Weights of a small GPT-style language model, trained from scratch on English Wikipedia.
Size: width 224, 4 heads of 64, vocabulary 2048.
Architecture: rotary positions, untied embeddings.
Training: 416M tokens, 6353 steps.
MLP neurons of a small language model. Each row is named by its layer, matrix (gate and up: input weights) and neuron, and shows model dimensions 32-127. Each number is 128 + 32 x the weight over its row's rms, rounded and kept within 0 to 255. Numbers have three digits each. A neuron's up and down rows have the sign that makes its largest values positive.
After each neuron's rows, "fires on" lists the tokens most often at its 100 highest values on Wikipedia text that the model never trained on.

L5.gate73:093109065112107183165097129089152139160117166115123085146078136114166093091111179154116165149135145135111133063150135088100171139118064139084166139096161080118170149167106097096143101158140106117146145142126096138077158196124136140098148155092155145172123185159097103086100173162143116159
L5.up73:131127165122145140175148166129195117120120175150114189088127145133108095055130121102150147117116157111147161123184148144103091152106094105165171120141127116138129121117130165132120108149086119136054098144129162060126138179109136190103151095093134161117164111104093085117086128119125095161
fires on: "z", "s", "el", "is"

L4.gate387:120126137155120105148143169103093042168108068139124090093089140152114132112160143115113145178118173119168121146117148091066141173107141106110119159107153071097146136156089109117137081121113155131128148153154147143145187117212138095139150169068128130131117168211152104174134106152087094146
L4.up387:149102064164189217164082173139145150162133178031134120157102130124170151153086093167145130144109098140080117161151119148134153146145095128158151119108122118123030165146129129102154103124153095078118158154165146094142100099167092107110121134078117134093159149117138133132087128078154130122
fires on: "c", "ial", "ron", "ive", "l"

L3.gate154:181079091150104157118124064170096124135120140080149151139088088143161121111096167120156176180130132108125125071119161146134144145137144083135083086087108098139172096117144146183118096141180125071079143166113085093161101084053073136168116131087130074168168092110122166071142107134188085176
L3.up154:110069116172097081094118132122092106131127117119168090076132135025101082174138109121118092126110077117112161145122154164108073066184133109119104099142103112141157166130103074199139100130091089189101120151122111116066091158134115192167098117182122086158122153084125153159137153132147119103
fires on: "ro", ":", "l", "ord", "ri", "h"

L3.gate479:101145123105164130134081090122164119181150140079114144120134123057126129139144082139148146138117106134127124139129109175093083147060097184134144123123167156114123134047118121107183096102132173135120161145128110164121153100157098139176089102120169168128138192110121177199085091102159133142
L3.up479:166099142161160133110112137115118126137125109061126180177152134142169179132187087114153167088094155179163185130153213193179074134146129139101083187154144122101106164077146127108142119215105156117125113121153135160156108105142144089167095147089115116158096120132073085135140209100134094111
fires on: "h", "a", "t"

L7.gate137:117097105158155158105142113124111117095093126159149103067132078053130102163146117133183159100121089173115121137094116191176130169097103198126098093068133141178178099140146133133125130166129102104122139152145121131127142148098081106203105125089133105166096143079114050162182116122110113146
L7.up137:183192058145178154144135098128111099186140081113133131148130172129184082111131214188122092143143113169117149102141107108187133086081099133166121069071156095086115069159148118134086142121097137172100146112125156165081152134149136140113151084109173106147158068151100126118092140124130130120
fires on: "ward", " Sam", "on", "am", "ony"

L4.gate271:099139093165089118118122128092100091157099177134101104129167086087094055161100125161126172138148064061091143121143102112153094135124123119135069120108129068133163069078108061150127153133192126100130199167093131184082134166157134120102108186103100115158147136116134180106163184114231090086
L4.up271:116055124174101118104095119158213185078191149123123151170173088088111092161110143102087131136149097112144091143159141123043064110166138092140077038160125130161143155155144144141157149107138098155065088141173106128117141118097135094163133145113138122143148147148105102095076108156148072126
fires on: ":", " us", "ort", "os", "ri"

L5.gate37:090087140151117137117150074183110109106078163142145145096213080134090099136151109155198140112083130127132135160118167168129110150067173093111081113159164130133130160111138086132093127161131074086067122152086162171131180183157102163125118071078160107158106114144119170106165181138113115150
L5.up37:128141148131102157146110132077153141126118170098139145095120128118100104163120138219098134099101090154102134098180089199163126087111162113084104143134207133103126116053188119071127112129096121095109065060122105182138125094129142205171173087121091107116132119100107152124187171176081178113
fires on: " (", "-", " (C", " (S", " (B"

L4.gate382:158147086112132113084132081152144109162151142131167098162128121124129142113143170150118119179105104130103142051083146080123105055145121167128122096134153132075178183180095116173106132137111124129119136145207160099163173140140124162120130166100152114113111148113066132170155181124140164118
L4.up382:136173104086128099108088124145117145148152151112160151178106117189127186149152154148149114147107140144124096117113188145111147167153155109136127084071116131050142147179153105149121130080115092178078078148124164107149130094077211164098072100067137104150110149124097119119106109103178083098
fires on: " San", "aint", "ign", "j", "le", "ater"

L4.gate379:146159104075047071084122129145127102163138179112135101119093081116065121126111124173141166105185168139104167117146196125162148101145136185117154091098142114156144079129146105167074163108121098140103110123090120158168222100116099122144105117121140078098143199170158155159106110166135145150
L4.up379:157101139144137093115122160133135154122067159063164137118095134158123048109108134079173090087155082167148105103094129178136152143152186124059138115189150154163112130152112130100117118171091079082095199112170103121132114139118093139109148126123081130131110107138170088121163114091150173151
fires on: "le", "ur", "om", "um", "enc", "y"

L7.gate452:075103143157126066143081115122119100094139113158100158153142134092087082123157168139076098131126123124131161081130171154079135145089066135142146114224160130131111216133120107174079073125161101093164104143142094118140156131143151134147134129091078151091192106111133174139114130183116159182
L7.up452:116105151143103100140101144097118120104090099164110123131126090114074120149116197156112090117190134181101173133103179108177152138104118127107151142141141106139169096091134109149098134043148171124164097122137163103055115104122153108098107144149130123108161140118151113119086123091097198048
fires on: " s", " w", " to", " in", " t", " sp"

L7.gate7:116120169146071119078119149159107138160179124108089114129181166126110179152123129099142127116114073129167168155109183188167140095147086093131098107174183057086115160158090151118093150171119118134079199164076155090093086118171125173107119121129126105102163116172162131113142116164130073176
L7.up7:162092103053153142164106127096165160112142092097162083198166129060167116165123231107147066112167136175160121167148086119124143127106130169129109112114126090116120102073118141108161150179148125130125186113083126144104100116139124125080139116168155115114110102114129151172202137103145125086
fires on: "|", "^{", "u", " |", "n", "l"

L4.gate557:107085115106104148124108065132097133089109171167080133118135091159123126109088185127141120174126140178120127159082130113120142128158186107111160106123170169141144111142092105127117079108143091101108182117150111107121092194147132145076121170143136108138084174134160117192125149148150095094
L4.up557:148126113071180165124115115121133125106158161122153153133135104120103126083123163136134066103164154124119122085112086166099126179152150115155147109144162089161096117147168169144115143163108113145087139074105095124144144141125174105077187104111193170133146134169125087111150157166155065159
fires on: "it", "eb", "iv", "ast", "ad", "ar"

L5.gate156:118035124105168114150130150115107112167114182164129162112150082086156093128124137148137116087098135093133207175160121155134141119125131129092089105162162103156148177144109096167112146089165117098091176078090127099148140081082063147126116106125200110172145135086155156126147164138160126132
L5.up156:124079158092060140109126084190138110150168143196068123128150116145157057069144174151176085121164109130022140137134102133091164126110125083142085127124133113092110151100123117169176189133057183160142154097191132136119150121151108220178141194145134106150136147114119143111101087114140160123
fires on: "up", "ing", "ia", "ers", "el", "ide"

L3.gate6:107140098096145045141102135061126114088137137118134127162090133118142085112148083133138093145111110107162150176181182147126116124067191114104143113078171085100138169087105134160139169162108112118124120164083138122077105110103129150182125098146139102166117115156123104073100142141120104073
L3.up6:168147098133072076202142114097167085110166158139127119120086230118119070061129146102111101109135134107104095146150131142097191136152070126172122138156169141130136132168083126134169118158136144124074140131148170130137160102139143129185069061086051067098128160174122093095154101126089111170
fires on: "l", "ol", "u", "id", "ubl"

L7.gate329:122075127149142150110093143169172130120142170145128116153128169160174144093145125101187069146050106137137107149146139164087125126104046113050157142099141074161093106130103153116132136152157112161088145150118112078080165161156088073092123119095120103180130165185184079118154163125083082114
L7.up329:151108177153147144157134122162161162098156138104104109165101086095184088104081134109151182162151168086142117166165105059112156098085096151148159099077145127132127160120055146172095072086112091103152166111102109115124121106087141102072122170091170128180108080134126144190094141084143101128
fires on: "l", "is", "u", "z", "7"

L4.gate483:116096129159124120146132128145103092145138120155114160143164092095140108095199121164099117151142105129085131099128183133118118101048140126125085127139162172138159128153046153186104129149160201146120118103101096171107145087158140172176135111129112050175165133098136070117214134114099150159
L4.up483:167101187126138094156076099136132067115133084096057125170132103143174143153140162166096153093150143123140119116141152184108141135120152070134136148144094097153102133113163115126122162088157196082137121108128148119142173061143092120198162100096155090126115142134135115120105184103126139156
fires on: "u", "em", "m", "ell"

L4.gate188:173114117126096131112066151167086123165146086123146128132174117113122131161137149108145127121138166052122093099100192130101052132096166145075151114101115068139133171155121181124109109141137091116109190145185104132089198164062180120156157171104082154122129114152169112139152159161119092100
L4.up188:164141152109111148139183122144119110122142167121103151158154135146130185136043102108121110183200145171049107092107106095046084119113109139127154226088139130170129127155096143095125139102098119121108094132141090085098156137189119144124176081107164085138140121109164095132032102061126110103
fires on: "om", "ic", "n", "al", " 2010", "ient"

L7.gate306:094103114148147102087078119102139062122079097170119113153085133084156102151194132168145134122126156063163112202149118126034121104102131106134114102169170087115157095138134116124124148160141094191111116144050101107129129154162138088128127068124129152140147121168160098138168115072092137079
L7.up306:110090147114105074176125163091161121175142145122123138108143145081113106160119146137143158113151122108173121085191205084105173094144113168157101125102117107109107136200163129074161063181091153117120176137145141087156101093141139165112142109201130144119170123216193079050115119128103193118
fires on: "ubl", "iv", "un", "l", "oc", "up"

L4.gate292:122139059136107134182179115158090086163133162122205124104124063104147123091103126189110123127111056116126109142116067145122195103186196103102159184075145120124158105134131088159103130116125106066119099147048095138118140118095143161137092129091148075170122128109182158129171132141136133234
L4.up292:092147110152109132082124109171112127083081155095123135094127062140134195164116109091175135122102107105148164139085174152155133204097171102128045086102200148152133097140111199039159132129134092111061169118144103132069138187087086077145135129116140153171081172096139152190089132135138166149
fires on: "le", "ce", "re", " rece", "um", "ore"

L5.gate36:169139139118143096114140095159108152076108122103181143099174146167094174101113128070142117113113101143108133126161134130127155090105153124138120131161159086121141131113159164177152131136103066160096132087110117114140159142139072167152141053136171104140111168187117131201191085132106098184
L5.up36:162160132122198133145169093128168117089086115158155138123152081104107116098071159099121077119076064122128133132096133138130166116101123151138102113063176116101099164107120104175115069151122087144200120122090184123104131157158134145171137095029118113155107211159158074149126129151099146154
fires on: "cted", "ument", ".\"", "\".", "°W", "ed"

L3.gate35:155125109149155166141149099149068157090110153146173174139158153060083152101129107135100102101114103151152178124103101084118137086068173095162150143162132130100127139096150169128042177104203158154096107119132157064126085112091179157104129092094142120159139098106103108105104144162120051129
L3.up35:118110170140147092120142112094142158134149138135152132104136165130114133125046081123145130128119112162139129136180109130127115123118115154047129121143131121094090106135127196100133097113143173144143113021223095130089136158135126086090080168164111132150105081159140157147118164094079154119
fires on: "a", "h", "ent", "ash", "y", "at"

L3.gate399:113092145116109074155084126068112092149164169178119118164152120095165154129139090121094112169071174086143107137117115150114121120141163116165124105094210124100170091122129172113086204142150068079083132150116117110114100162119146119159129107111206119187127086130092131136170092121191082140
L3.up399:119134129155183167111159117106086142112116156139143114162121146076116133153118132126125104115079148110105090088133068111136095137129071123128185129210104190192119121151161101102115136147132144124110056132124156117122155116132098134157133091061143145170132088098082133159134150128139106152
fires on: "mer", "re", "urch", "ess", "on"

L4.gate341:093151083116139115094119096135130116141132136091145147067127127081085142188136129124152167154107178127129209159120125149173130120083139127125097117099135123142120155093156086150143111125111156088138188147147142135133109089131074102086131140093139163091152215060095218173058103112157143115
L4.up341:089116192144092141100186080146062166122142101164147124138172142089080129108115113100150121152118149147113169132144121141122174128149177109151127126090171128072117130092097191088096153140076146116088079132089073114192091086187114172105145066138100174144133173123114106114206102135111120116
fires on: "h", "an", "ad", "ind", "a", "st"

L7.gate197:097115143129073155129122069073164115090139172105133152135122133070134145112154140133133125146118179088106184082115110172151078124148114115114132089158200130104117196065150173127105154099109086098101116179064094106178150070095132143156148107151168087190189115126119165172133135090166116154
L7.up197:117076173142121146099143104095084143106160115116138151148126181107114129187137106126127161097158077139068160128110101130133095130179120147133134141197142131201080101113136092121121128134124152112135104155091151155151129129067062113074138121121108108107138141051118161120065160125170079099
fires on: " e", "re", ")", "on"

L2.gate70:127124039101160098130130093145115110099141171105175107147116156086154092142159159110118120177092155084077101161163131117080099161131139125133110078111148097142175111117109159136098127154080120155079112175151118077161109150137117112170097140122109118183091155147105096184165142117155091215
L2.up70:165096085092145116098125161142131159077182124091135111069089113118140106198148170137102143152141118045122102093121176095117138140175147154128112130101115148082137127166134148134115159218096123182070127121145140151134093152062070103169123119174144175186108120109015164138143191175116140183
fires on: "R", "1", "r", "6", "8"

L3.gate133:144101144205163152138116097165083131121155137159121113109104117136156089111175069108143132139080141108099161176075102162105169087119106093077090119158208105148186133141124160138135164117133111081103123139043104104130176133168149160185106121104153148169149170148194141117183106140156110181
L3.up133:134182115172079073135170107139096145144151108109118136099159118079112077112106114124109121090099152162112150128103111159118183164108107011140158130117146103100092168119122074137161079109154088076120169093076112147152152129177097136139155150161111153077150143157155120151159121097102139090
fires on: "ing", "aw", "ed", "iving", "ia", "ided"

L2.gate304:157127128126132156119106156130125102130092107147149115141102115100125100164110186078121135189166100149138078140083111069102147137074143204192181097057099110136190119187132135063139175142116134104120105177184122120119085166133141153171084094139156128118109146091121086154143041178158091194
L2.up304:104109186074112191152067148133116136087140070110172098113117154136123180136153112156100118082160136136134116132142135081137152155147152105132120145095138145160132135111106142098171157131122141156102138123114148172102146175047157116079109083116111203152158088110102157147117075188135117116
fires on: "\n", "2", "1", "6", "9"